config.yaml
d_model: 160
head_dim: 64
vocab_size: 32768
norm_eps: 1e-05
rope_fraction: 1.0
init_std_up: 0.038
z_loss: 1e-05
train_tokens: 199900000
MLP neurons of a small language model. Each row is named by its layer, matrix (gate and up: input weights; down: output weights) and neuron, and shows model dimensions 64-127. Each number is 128 + 32 x the weight over its row's rms, rounded and kept within 0 to 255. A neuron's up and down rows have the sign that makes its largest values positive.
After each neuron's rows, "raises" lists the tokens whose logits its output raises most directly, leaving later layers aside.

L5.gate431 [162 142 137  87 112  97 154 108  96  90 150  79  84 120 136 159 118  87 112  82 166 130 197 183 132 127 174  98 124 145 149 121 150 137  55  70 144  17  84  81 118 130 139 121 180  99 114 110 147 102 111 148 191 132 149 114 141 136 124 138 130 137 132  98]
L5.up431 [ 50 192 130  97 158 111  66 214 157  89 193 152 154 180  99  81 102 123 139 104 117 138  66  99 158 117 116 135 137  82 119 125 174 159 144 173 180 130 118 121 152 129  85 197 110 138 145  70 180 122 118 171  70 134 170  72  75 144 148 128 158 129 151 129]
L5.down431 [174 120 101 140  96 156 127  95 154 102  81  75  88  99 122 105 196 114 103  81  77 111 123 139 137  80 109 131 133 147 147  79 187 146 147 148 153  90 123 118 137 170 101  61 153  84 127 138 141 141  97 141 147 113 215 137 163  97  49 118 127 129 180 111]
raises: "ing", "ed", "es", "s", "making"

L10.gate9 [157 119 248 101 107 160 100 120 161 140 128  99 177 100 112 121 115 193 133 129  91 169 112  97 103 170 143 150 136 133  98 141  73 116 126 143 124 137 128 114 138 151 171 123 129 123 105  46  73 115 124 151 122 127 125 131 111 165 153  89 165  91  91 117]
L10.up9 [171 110 213  85  47 140 134 136 140 106 172 102  71 126  73 101 151 160 109 154 110 122 142 165 129 136 154  41 159 110  93 165 123 149 130 107 133  94 101  94  95 137 125 134 130 161 178  74 100 114 112 127 123 135 129 166 146 191 111  86 101 136  82 150]
L10.down9 [230 190 177  91 140 129  99 101 142 106 126  90 150 126  91 129 137 115 164 171 161 145 137  91 136 132 156 105 145 143 116 181 100  90 171 159 131 118  77 133 115 144 122 122  92 118 112  73  96  84 152 120 129 112 121 155 116 153 113 112 133 102  49 115]
raises: "ico", "ically", "ica", "ium", "ale"

L10.gate309 [138 102 144 105 206  88 104 142 120  89 113 121 128  63 159 166  81 137 166 105 130 172 114 107 136 161 102 142  37 138 144  71  80 140 129 115 144  94 102 150 123 117 180 165 160 153  95 106  99 172 120 116 141 189 162 143 125 157 128 130 172  84 151 101]
L10.up309 [ 98  88 127 112 138  79 100 110 106 144 162 108 127 124 104 124 165 178 103 129  67 149  63 122  85  83 149 109 195 118 194 138 113 134 139 148 156 121  87 138 132 129 155 174  64 175 167 122 126 140 145 121 162 144 115 120 155 129 122 130  74 137 142 123]
L10.down309 [110 121 104  93 128 112 148 106 130 138 142 134 128 148  91 102 183 125 107 111  96 143 133 131  46 110 139 152 129 109 151 137 132 116 168 119 134 140  66  60 105 137 130 128 154 145 141  95 177 128  89 121  63 121 111  97 114 145  88  94 129  99 190 106]
raises: "atus", "ands", "ables", "ary", "ories"

L11.gate152 [ 93  57 149 124 106 101 109 143 156 117 143  94 123 131  84 122  94 102 204 129 159 140 136 102 149 142 154  87 181 163 149 140 106 122 119 122 132 116  58 107 136 123 125 101 137 125 169 185 134 134  80 140 165 148 155 185  98  97 147 150 134 125 169 187]
L11.up152 [ 91  90 108 153 105 119 117 225 138 130 127  97 141 113  74  93 135 117 160  87 196 160 104 126 162 142 100 103 137 190 118 168 106  94 106 136 136  62  68 108 141 129 127 167 144  92 149 114 155  90  46 145 143 160 175 149 146 150 102 134 124 105 158 144]
L11.down152 [ 99 104 141 127 112 165 132 166 147  72 117  78 100 111 165 156 114 123 201 144 205 150  97 161 111 136 143 120 144 129  66 158 173  84 168  86 135 103 151 166 119 150  97  92  98 161 147 169 128  96  42  92 152 143 133 189 128 137 152 112 126 115 138 110]
raises: " April", " March", " May", " February", " August"

L5.gate237 [137 111 140 181 127 148 134 164  51 148 170 128 118  99 187 183  81 104  85 155 116 139  79 127 148 125 168 152 115 175  93 145 140 134 146 163 109 129  90 130 111 110  81  95 110 220 126 146 177 170 106 163 108 104 100 155 166 114 138 173 110  86 188 128]
L5.up237 [113 158 137 130 122 155 160 168  73  76 129 147 164 144 162 108 141 153 119 122 151 154 126 119 135 133 147 112 103 167  92 161 156 146 111 160 137 148  99 108 149 126 121 107 121 133 172 128 134  87 145 185 143  51 128  94 115 140  93 196 140 112 123 113]
L5.down237 [125 103 119  93  42 123 181 100  99 137 151  87 110  77 117 127 168 142 149 138 121 135 111 144  97 158  68 114 123 117 138 120 120  82 147 179 138 102 153 117 199  88  96  93 147 134  96 115  61  98  74 144 158 140 113 149 121 153  59 122 111 101 120 132]
raises: "she", "ening", "ing", "over", "s"

L11.gate332 [ 94 180 104  83 122  98 158 161 138 150 114 142  97 106 101 234 143  72 115 117 145 166 108 149 154 157 168 105 156 140 147 165 133 176  98 107 151 168  99 100  58  92  94  83 141 121 164 100 119 120 148 193 161 149 205 167 142 121 114 121  52 113 117 136]
L11.up332 [104 124 134  84 125 184 138 183  88 156 158 115 138 162 111 124 147 160  39 184  94 186  98 170  93 135 136 168 164 102 138 134 151 135 131 147 139 155 103  84 112 189 120 146 137  93 162 150  58 117 128 107 170 105 186 148 109 105 114 146  67 149 124 148]
L11.down332 [124 125  66 160 167 167 130 165 151  93 100 145  95 115 142  90 137 103 129 132 105 123 105 178 119  91 148 158  73 137 130 165 133 131 140 106 157 166 147 138 104 171 137 142 161 142  90 114  95  81 146 172  86  95  90  86 146 171 114 139  92 147 148  28]
raises: "\n", "\n ", "===", " basis", "|"

L4.gate15 [108 152 151 139 101  62 118 177 122 111 119 136 112 146  83 149  56 107 150 137 149  99 141 117  80 130 171  92  93 129 142 152 144  66 103 158 100 129 113  93 107  55 103 152 112 113 101 121 120 140 152 102 134 134 148 159 160 151 150 108 174 146 110 138]
L4.up15 [136 120 175  71 113  91 172 145 136 113 112 138 103 111 110 165 130 109 156 118 116 153 193 119 133  54 166 176 124 143 121 197 153 121 149 144 150  74 131 132 130 143 145  78 120 111 138 115  72 136 152 154 159 146  72 113 173 100 166  39 192 140  88 163]
L4.down15 [ 92 111 133 141  94  55 143 178  86 129  83 146  94 142  95 161 103 112 163 127 169  75 134 116 109 149 160 100 167 140 132 181 154 110 164 166  92 128  71  74 144  82 143 152 167 131 114 119 106  94 147  97 155 127 106 113 176 114 145  49 140 132 122 135]
raises: "ten", "ted", "te", "ely", "ster"

L12.gate182 [154 149 140 168  89  98  95 122 201 122 145 116 132 128 166 148 129 102 165 124 152 162 102 193 122 117 122 158 134 115 143 132 137 115 116  82 153  76 109  98 159 122  68 111  82 123  77 103  87 120 115 128 104 169  70 152 165 185 144 138 120 111 135 133]
L12.up182 [110 173  92 134  82  69 187 159  98  53  88 142 129 159 182 110 146  92 147 134  70 150  78 134 135 142 124 178 142  64 106 104 116 123 141 132 158 155 122 105 117  78 165  77 131  87 174 144 129 113 131  78 114  75 105  92 137 154 150 127 160 143 117  58]
L12.down182 [157 192 141 175 178 127 111 128  86 107 109 173 119  83  68  83 129 143  78 119 112  93 143 140 105  83 160 103 117 174 121 109 136 131  76 167  93 136 168 202 137 101  85 134 155 111 165 120 148 126  75 153 127  81 158 144 153 109 105 151 152  80 176 165]
raises: ".", " –", " to", " was", " of"

L13.gate190 [150 133 116 150 205 134 189 123  95 163 131 104 186 116 107 149  94 148 118 131 133 176 176 190 122  71 152 155 140 194 156 120 106 161 102 146 152 123  76 101 101 140 130 168 106 154  97  94 128 171  90 123 126  96 150 106 109 142 127 159 131 161 167 136]
L13.up190 [142 125 136 183 136  83 137 163 151 140 113  84 173 106 101 102  77 129 124  96 102 134 196 167 137 115 135  72 178 161  97 133 153 140 142 139  97  79  83 129 128 162 138 144  96 138 135 123 134 149  96 177  83 129 144 132 111  97 129 132 118 126 137 132]
L13.down190 [127 180 146 120 117 125 163 202  72 157 137 108 159 167 142 171 140 134 107 128 158 115 192 182 141  59 145 125 123 159 192 153 164 142 154 130 174 149 170 153 134 135 166 160 108 141 143 142 119 190 137 159 143 148 134 103 122 209  97 129 151 154 115 139]
raises: " it", " there", " the", " its", " them"

L10.gate302 [112 149 102 107  56  96 102 127 153  66 121 131 158 132 117 152 138 105 147 114 117 121 150 152 170 107 145 169  95  94 116 164  93 135 153 158 130  99 128 101 121 146  71  94  52 121 118  95 112 114  57  89 132 151 113 156 113 136  87  49 104 115 149 123]
L10.up302 [197 144 129 133  43 135  93 138 150 170 122 113 116 188 113 163 118  81 126 153 111 107 132 177 139 104 165 123 102 172  70 164  83 134 123 104 183 141 178  91 119 189 133  90 152  96 128  86 118 160  75 122  88 119 100 145 145  98 109  94 131 154 141 107]
L10.down302 [126 157 161 125 174 133 171 132 151 110 170 118 111 206 130 159 145 138 112 182  46 134 135 150 135 141 119  47 177 113 125 157 114 106 165 139 153 118 101 108 123 125 131  73 184 134 131 139  43 112 216 127 124 163 122 119 105 129 103 102 135 104 112 121]
raises: "ually", "urer", " Site", "ated", "ured"

L12.gate292 [132 128 165 166  82  89 170  83 162 169 114 105 173 161 116 157 105 140  85 102 135 144 157 171 152  83 135  74 142 173 110 126 136  89  88 166  79  60 124 121 118 182 151 116 193 213 135 108 133 126 141 162  90 133 102 108  83 182 103 142 121 101 192 170]
L12.up292 [172 140 100  76 133 117 176 153 163 131 169 125 125 139 112 209 107  99 135 131 122 171 130 172 164 113 143 129 121 148 158 126 174  91 173 172 128 103 159  79  97 116 166 118 174 126 119 131 105 156 123 118  80 120 169  50 161 130 148 127 128  91 164 112]
L12.down292 [130 103 179 140 112  99 177 134 117  92 167 109 103 131 132 147  84 146  74 113 111 207 161 160 177 104 137 131 114 136 129 164 145 116 149 162 117  85 139 112 135 161 112 136 121 171 106 193 163 154 115 127 182 135 127 105 128 181  92  96 113 128 159 130]
raises: " these", " its", " their", " them", " our"

L11.gate404 [ 91  73 130 117  82 118 114 104 115  92  78 135 134 169 128 110 126 143 104 173  86 142 167 143 183 162 180 120 157 118 110 113 161 165 116 156 203  87 140  77 130 163 119 197 154 120 151 123 127 181 159 125 122 163 141 158 113 161  77  78  92 156  99 106]
L11.up404 [ 64 107 162  87 134 116 152 170 121 141 151 123  96  91 133 149 114 134 134 166 172 140 134 138 145  88 160  91 149 123 168 127 162 164  99 124 148  75 115 103 181 159 176 112 142 137 184 141  96 208 105 146  78 129 148 124 155 169  75 110  79 123  89 107]
L11.down404 [145  92 138 132  91 183 168 118  94 156 108  89  99 126 123  76  82  96 114 164 124 127 124 142  53 115 165 108 137 177 142 103 144 106 137  62 153  60 143  78  93  71 146 116 214 116 140 173 123 175 160  93 109 119 121 136 154 108 108  90 144  90  86 118]
raises: "ate", "ants", "ating", "ancy", "ates"

L3.gate53 [168 149 107 135 109 152 126 153 118 143 117 150 101 221 139 154  67 131  99 123  55 102 151  78 127 124  97 125 151 117 143 168 171 115 123 148  92 164  82  81 141 114 107 117 123 149  59 105 162 175 103 131 153 119 144 100 125 125  85 131 170 137  55 139]
L3.up53 [117 146 102 118 140 136  76 117 126 161 137 144 121 184 152 138 108 123 120 152  54  90 180 139 157 124 114 140 115  89  96 174 179 109 104 147 102 174 113  55 162  99 104 139 118 150 105  92 183 205 105 107 149 112 149 125 115 113  51 154 189 127  73 117]
L3.down53 [188 139 134  75 166 139 148 115  92 157 134 149 111 188 102 110  70 119  98 184  85 110 166  88 132 164 119 120 142  85 120 158 130 139  84 143 147 133 136 123 183  86 108 139 102 116  82 100 162 169  73 102 176  86 150  57 140 150 113 126 171 188  80 182]
raises: " the", " a", " them", " it", " away"

L9.gate272 [120 145 133 100 174  56 130  89 148 180  97 122 112 112 126 158 151 161 100 157 109 133 170 160 106  86 133 111 183 116 142 127 171 144 105 153 119  45  48 135 100 147 156 132 115 172 101 109 114 113 154 151 123 128  53 108 121  98 131 109 118 109 183 145]
L9.up272 [103 160 196 173 139 102  68  91 173 127 120 132  93 151 182 157 147 104 136 115  93 189 167 105 183  68  93 150 133  96 142 148 120  89 137 133 135 110 116 164 114 135 162 113 153 186  75 113 110 150  84 177 125 137 104 109 110 163 103 151 137  73 165 161]
L9.down272 [171 180 145  75 121 120 133 115 105 136 107 134 147 160  59 116 173 138 138 140 131 104 129 130 181 105 153 106 153 107 116 124 119 121 126  97 165  93  72 124 167 109 100 130 105 153  81 117 113 101 105 107 151 113 140  54 117 124  69 111 108 115 169 184]
raises: " its", " their", " them", "ables", " his"

L13.gate237 [122 138 100 131  65 149  97 103 105 156 129 161 144 126 127 123 113 116  94  54  94 208 117 154  99 125 123 144  86 158  55 165 121 148 108 165 104 164 169  26  80  68 139 139 125 170  86 117  95  92 103 110  96 112 121 144 130 145 151 101 159 135 134 124]
L13.up237 [ 71 116 131 110 170 155 161 166 143 128 127  94 187  83 128 117 111 114  83 129 142  94 129 130 124 154 126 106 111 164 109 156 117 128 172 156 139  77 139 100 113 114  91  83 134 149 145 139 136 200 149  79 154 100 129 113 133 113 137  97 157 137 121  94]
L13.down237 [ 66 126 128 141 109  88 133 119 143  97 130 119 166 122 101  54 159 146 126 136 119  69 138 126 148 128 174 148 132 103 157  87  93 153 178 132 157  56 104 143  95 122 100 151 101 111 133 113  76 134 161  85  90 165 108 130 158 138  99 132 143 173 115 139]
raises: "ates", "ating", "ate", "ands", "ated"